Part of a small language model's weights.
Size: 9 layers, width 256, 4 heads of 64 (1 for keys and values), MLP 512 SwiGLU, vocabulary 901.
Architecture: RMSNorm before each block, no biases in attention or MLP, normalized queries and keys.
Training: a variant of Adam for these matrices, 204M tokens, 6223 steps.
MLP neurons of a small language model. Each row is named by its layer, matrix (gate and up: input weights; down: output weights) and neuron, and shows model dimensions 96-191. Each number is 128 + 32 x the weight over its row's rms, rounded and kept within 0 to 255. A neuron's up and down rows have the sign that makes its largest values positive.
Before each neuron's rows, "fires on" lists the tokens most often at its 100 highest values on Wikipedia text that the model never trained on. A number after a token or word is its count.

fires on: "um" 36, "in " 23, "ot" 7, "A " 6, "us" 6
L2.gate490 [140 186 102 156 117 127  92 236  97 142 142 181 110 161 142 155 100  98  61 152 134 139 182  91 155 125 110 127 113  96  93 158 180 112  95 163 114 191 178  57 150 140  54 142 128 135 159 112 124 150  99  87 150 118 175  84 139 158 123 163 156 158 106 185 116 111 124 145 156 130 126 172 145 139 113  80 163 122 130 112 124  48 174 129  55 139 134 163 118  93 128 120 145 107 138 121]
L2.up490 [145 180 103 166 112 125 111 213 120  92 186 121 129 154 131 108  99  94  87 168 160 134 132  91 178 134 114 116 119 113 124 182 147 103 113 138 115 207 129  91 119 142  98 109 101 122 142 137  86 130  94  72 117 142 131  81 125 162 144 110 135 172  73 139 123  71 158 160 144 122 118 159 118 125  89  86 167  83 101 108  54  82 135 131  66 176 119  97 114 116 141 124 159 107 151 139]
L2.down490 [133  81 108 148 110 136 166 135 135  99 186 106 157 119 128  90 170 164 153 117 149 145  76 138 111 107 172  80 123 148 171  90  63 154 154 132 108 117 126 182 115 100 117 112 124  96 100 132 140 142 180 210 123 119  77 195 119 158 121 129 115 124 125  89  64 148 129 145 104 126 107 109 167 141 149 209 127 123 136 140 101 173 136 138 141 131  90 126 148 176  97 124 174 155 141 122]

fires on: ": " 16, "A " 16, "ame " 7, "ast " 6, "in " 6
L3.gate404 [ 92 115 166  82 104 114 122 132 151 179 152  92 200 141 115 101 149 181  99 125  81 144 135 135 135 169 110 154 128 113 119 117 122 126 104 181 124 126 134 108 102 151 149 154 190 120 154 158  93 158 152  57 105 105 101 135  96 147 125 179 178 135 122 152 124 209 119 133 129 161 121  94 100 196 113  78 157 156 141 155  46  72 102 102  70 121 120 159 119 149  87 105 148 175 171 133]
L3.up404 [122  82  97 133 144  75  86 107 141 173 124  64 130 109 113 109 144 123  97 120 127 127 175 113 142 160 114  85  91 121 170 149 193 147 127 111  97 121  98 132 122 107 149 166 134  61 157 183 125 169 151 152 159 111 166  94 134 116 126  58 148 182 134 147 181 150 123 147 116 162 158 136 147 115  97 179 134  85 136 183 116 171 103 170 155 142 151 121 147 128 117 116 119 121 208 132]
L3.down404 [119  98 107 141 195 164 110 151 132  79 124 129 149 112 107 167  51  81 128 165 134 144  81 138 130 112 128 217 135 132 134 102 180 109 117 182 114 154 113 151 117 191 119  64 145 209 133 124 145 100 160 128 115 168  93 126 141 102 125 168 140 150 115 122 103 163 132 215 122  73 122 216 169 118 130 115 148 143 142 111 146 124 137  81  83 135  88 110 196  85 145  91 112 112  59 144]

fires on: " " 29, "\"" 22, "$" 17, ". " 8, "U" 7, "des" 6
L2.gate375 [119 108 127  73  96  95  94 196 133 147 164 161  95 127 107 178 115 134 101 139 149  94 146 107  56 123  64 170 119 159 104 146 140 183 157 136  88 113 125 118 152 155 149 119 180  90 164  44 148 134 172 101 146 122 159 114 151 109  94 200 121 160 168 125 142 101  71 124  95 105 155 140 159 141 159 116 158  54 149 126 166 105  88  94 121 102 123 185 129 102  98 152 137 123 124 145]
L2.up375 [ 83 138 129  51  48 113 120 124 164  88 189 164 133 141 123 111 128 132 112 119 128 138 103 107 113 155  80 170  90 138  87 155 103 169 110 110 124  92 147 150 152 126 118 120 147  90 135 114 138 189  95 129 151 173 174 118 205  78  63 178 143 157  90 144 158 111 143 133 130  46 107 103 117 127 135 153 152  61 112 104  98  97  78 127 128 165 123 135 171 152  87 142  96 123 108 148]
L2.down375 [107 128  49 175  86 139 109 119 111  92 172 119 186 117 159 100 142 144 128 116 128 146 139 135 137 172 147 134 102 161 113 137 132  83  80 134 108 129 158 200 117  60 123  96 100 133 118 203  91 183  87  89 151 104 165 110 140  68  87  92 121  92 131 138 140 148 199 148 194 134 164 158 122 104 127 160 154 100 147  93  52 134 135 146 168 155 114  52 134  96  95 157  55 136 122  89]

fires on: " " 57, "ts " 6, "t " 5, "s " 5
L2.gate275 [135 153 122 120  88 116 135 133 113 117 117 107 109  77 127  69 146 144 101 117  89  89  90 115 104 140 164 114 140 126 174 116 129 127 117  98 117 140 137 147 171 100 140 174 148  68 136 138  75  53 135 128 211 102 125 121 143 141  99 125  69 120 157 213 119 102 150 139 156  89 206  72 142 112 119  93 161 141  97 176 110 154 111 114  91  89 117 194 104 163  94 139  67 141 114 110]
L2.up275 [ 82 129 163 145  95 191 135 160 166 146 148 130 107 148 142 107 168 138 151 142  96  76  64 154 166 113  53 137   8  93  68 137  88 138 119 152 180 101  90 136 207 119 148 138 117 100  78  92 120  88 129  90 133 155 163  81 149 107  99 130 181  88  31 168 134 131 161  53  83 177 160 107 139  84 132  78 159 140 127 167 136 102 113  93 140 144  80 115 140 146 146  79 158 122 109 107]
L2.down275 [ 93 112 141 171 109 173 122 104 130 100 105 138 112 136  75 111 129 176 143 148 119 111 130 141 121 110 161 177  91  76 124 136 142 143 159 133 125 146  70 145 106 134 129  75 130 199 150 174 164 123 156 121 118 153 168 118  87  96  83  86 168 133  85  63 115 126 137  93 138 124 117 174  88 151 165 131 203 113 109  94 158 171  74 100 122 100 148 130 241 123 106 157 119 120 139 144]

fires on: "s " 78, "is " 7, "ts " 5, "ers " 4
L3.gate48 [141 108 176 144 132 114 129 160 134 149 144 169 107 131 104  89 131 181 125 159  86  96 116 141 150 135 132  98 213  74 133 130 112  96  97 130 135 147 151 107 136 150 137 119 186  98 103 134  89 142 115 103 180 108  97  67 144 177  77 121 181 159  75 142 118 132 223 135 144 113 116  92 129 128 158 180 176 104 141  59 112 171 143 137 155 149 127 173 137 135 111 117  77 174 142  97]
L3.up48 [ 99 134 155 144 169 115  99 209 122  79 144 168  99 163 119 133 173 122 142 135  65  83 160 124 153 139 141 122 138  88 204 121  73  93  83 117 193 135 134 137 184  94 157 113 147  91 121 176 130 119  96 102 159 145 109 118 161 100  62 117 152 116 143 158 154 167 110  68 113  90 137 173 147 103  89 134 136 110 190 138 100 227 121 131 104 135  87 142 113 121 120 173 169 103 183 124]
L3.down48 [ 93 120 163  96  86 147 138 133 162 126 181 122 166  95  81 101 121 105 119 183 160 125 111 129  49 117 158 133  98 118 137 161 134 129 137 109  78 152 129 157 147 119  98  86 143 107 111 121 115  71 112 191 159 112 158 124 125 170 146 129 135 108  93  56 129 111 145 145  99 147 129 137  60 123 154 173 152 169 108 106 126  71 145 117 107 170 213 134 117  80  96 153 127  94  93 141]

fires on: "in " 37, "I " 12, "de " 11, "i " 7, "A " 6
L2.gate408 [183 100  59 123 154 112 103 163  90 113 167 167 104 147  84 183 150  91  95 162 185 124 161 111 133 108 168  92 161 112 182  90 102  83  72  96 129 163 116 158 147 146 165 122 178 103 102  72 154  87 160  87 110  99 137 115 163 178 169 113 125  66 150  95 157 117  72 145 132 108 152 169 196 131 104  88 129 135 141  73  79  74 131 146 114  83 114 144 110 131 123 127  53 100 156 117]
L2.up408 [118 106  91 114 122 133 147 201 178 148 169 128 151 152 111  68  87  71 126 133 115 112 182 162 118 125  84 135 113 123 222 132 209 171  73 160  74 136 105  87 141 138 134 158 189 153 126 128 134 115 107 119 118 137  96  67 118 112 162 165 174 134 102 124 102 134 143 178 105 138 113 134 125 155  88 123  96 105 143 161  96 151 104 122 118 126 141 146  81 120 141 118 162 125 163 127]
L2.down408 [137 212 132  79  78 129 132  98 134 125  88 177 154 132 140 191 163  89 111 105 106 157 112 121 159 169 200 115 181 158  68 180  74  86 133 114 104 155 118 136  94  93 157  68 107 133 121  84  98 101 223 166 191 128 116 147  79 137 154 106  82 121 191  96 144 173 128 148 117  99 142 141 139 134 112 164 126 131 154 159 142 127 143 133 152  99 126 134  83 104 134 151 198 152  50 145]

fires on: "\"" 41, " " 17, "m" 8, "." 6
L3.gate99 [160 101 146 114  99 134  31 143  94 122 145 115 124 134  76 145 109 149 117 146 140  96 110 127 117 147  88 172 173 174 108 184 156 120  96 124  93  77 108 128 126 144 114 111 145  91  96 133 129 189 127  97 182 140 144  69 167 131  95 198  90 166 115 124 114 162 164 110 134  94 143 174  94  91 143 153 144 102 112 131  93  98 141 116  98 139  95 171 107  64  92 122 105 124 128 142]
L3.up99 [106 149 139  80  64 114 133 138 169 144 122 129 103 161 124 112 116 134 140 157  52  85 182 180  98  88 121  86 124 123 174 102 153 182 100 111 155 151 128 118 116 181  87 116 145 180 150 165 130  50 106 104 163 146 108 140 137 133  81 168 141 128  94 198 168 106  95 130 135 123 173 162 164 149 162  79 119 158 124 109 123 125 166 120  99  98 138 143 122  82  73 154  93 137 162 192]
L3.down99 [ 83 113 159 149 168 114 108 107 147  95 150  97 141 135 175 132  94 133 121 136  99 125 151 130 135 133 111  93  83 163 175  87  71 131 110 171 121 127 148 126  83 159 151  81 108 161 108 202  85 182 156 157 136 128 141  57 117 124 180 100  88 110 159  94 161 138 167 111 180 135 140 126 137 140 156 154  87 139 195 131 197 131 137 112  93 121 142 118  98  78  55 107 154 128 195 125]

fires on: "or " 32, "that " 8, "y " 7, "her " 6, "and " 6
L2.gate23 [143 112 123 116 134 150 106 176 116  92 114  89 132  68  91 167 125  93 108 162 165 128 142 138  98 142 114 155 159 132  81 138 128 134  44 110 126 125  51 171 116 144 164 109 166 159  86 159 110 187 152 151 119 125 152 158 107 169 114 181 140 159 122 172 150 138 138 144 160 116  75 119 118 115 125 154 127 130 125 127  96 163  69  96 100 101 125 157  77 116  80 104 164 168 118 195]
L2.up23 [147 173 100 141  92 152 134 156 175 124 116 158 122  93 195  78  86 150 109 141  74 112 124 107  93 102 139  69 142 129 190 109 149 157  70 169 141 160  90 104 147 108 115 135 153 101  99 126  97 157 136 187 167 138 114  88 153 116 103 120 124 167 144 201 119 117 114 143 176  83 154 149  84  63 112 109 141 123 175 107 125 160 124 101 123  87 118 165 128 103 129 124 131  91 129  69]
L2.down23 [113 121  62 106 145 170  65 133 135 207 126 122 176  95 109  94 133 136 151 149 148 150  92 156 131 166 102 130  71  65 121 139  72 166 118 135 146 100 119 129 125 161  74 140 103 186 143 117  85 114 122 116 101  96 141 110  88 139 140 125 186 153 132 115 173 112 138  76 111 164 196 119  91 142 168 172 115 102  87 216 172 138 159 139 202 137  76 133 122 147 142 133 159  96 122 155]

fires on: "\"" 35, "\n" 9, "\n  " 8, ", " 8, ". " 6, "\n\n" 6
L3.gate139 [120 113 165 105  93  83  57 169 147 101 137 122 124 143 119 144 123 152 149 116 154 103 142 101 112 126 115 115 121 171 133 158 169 189 158 101 143  98 134 115 122 125 156 119 140 159  80  95 129 145 124 112 175 109 143 102  97  95  89 119 137 145 119 166 158 160 130  99 107 133  77  85 111 126 106 100 180 153 163  89 130 145 130  99 167 116  62 120 147  34 101 178 127 129 132 182]
L3.up139 [134  84  99 120 141 121  87 138 129  95 124 168 119 156  60 186 112  99 145 165 101 115 136 134 128 146 159 100 133 178 171 140 111 120 105  95 139 100 175 129  96 177 153 175  95 115  42 170 130 151 100 139 159 112 143 146 143 106 127 160  58 132 158 151 106 122  74 116 139 153 151 108  94 135 186 148 129 114 103  99  71 136  92 155 114 102 124 172 148 143 110 134 113 146 170 175]
L3.down139 [132 111 182 200 142 144  78 144 129 119 155 106 132 135  72 157 124 116  86 107 116 145 127 134 153 148 115  99 141 160 179 162 103 126 184 125 122 178 134 106 130 175 170 128 169 119 143 147 121 147 137  79  74  91 161 122 208 157 109 134  59 151 135  74 126 145 155  93 164 143 111  64 135 117 166 169 107  76 111 111 117 121 123 146  80 150 183  88 169 132 100  60  66 136 160 125]

fires on: "also " 26, "in " 15, "ents " 14, "es " 8, ": " 8, "they " 4
L3.gate302 [139 134 136 107 156  79 145 146 134 169 151  94 122 104  83 136 137  56 142  80  97 125 113 111 111 130  89  99 141 183 171 194 202 173 146 131 130 126 128 102 166 148 160 139 159 164 142 168 122 101 143  96 134  77 147  99  69 143 161 144 141 100 114 133  58 101  99 109 129 158 143 148 112 120 131 128 140 146 164 113 145 132  62  82 175 123 102 182 112 125 124 134 156 174 137  85]
L3.up302 [128 135 117 135 147 153 116  94 171 120 140 119 114 161 107 109  61 157 112  96 104 101 126 187 109 133 145 190 156 113 116 133 127 138  94  14  89  58  59 107 146 172 149 116 128 127 116  83  87 163 163 123 105 121 151 103 131 172 128 171 174 163 131 167 129 103 157 113 104 156 146 133  44 101 134 211 118 154  91 138 103 171  96  61 114 124 111 230 152 105 101 136 137 113 143 153]
L3.down302 [201 117 116 165 151 155 157 156 122  74 105 174 186 130 117 128 172 128  81 225 108 109 110 136 152 108  86 111 119 135 177 122  83 112 141 146 115 110 170 178 131 142 138 119 187 105 155 137 133  71 107 156 138 108  62  45 169 156 159  98 135  85  82  90 136 148 111 120 138 102 104 188 223  96 108 129  88 118 154  92  87 127 152 130 143  92 105 140 119 134 108 136 107 132  75 173]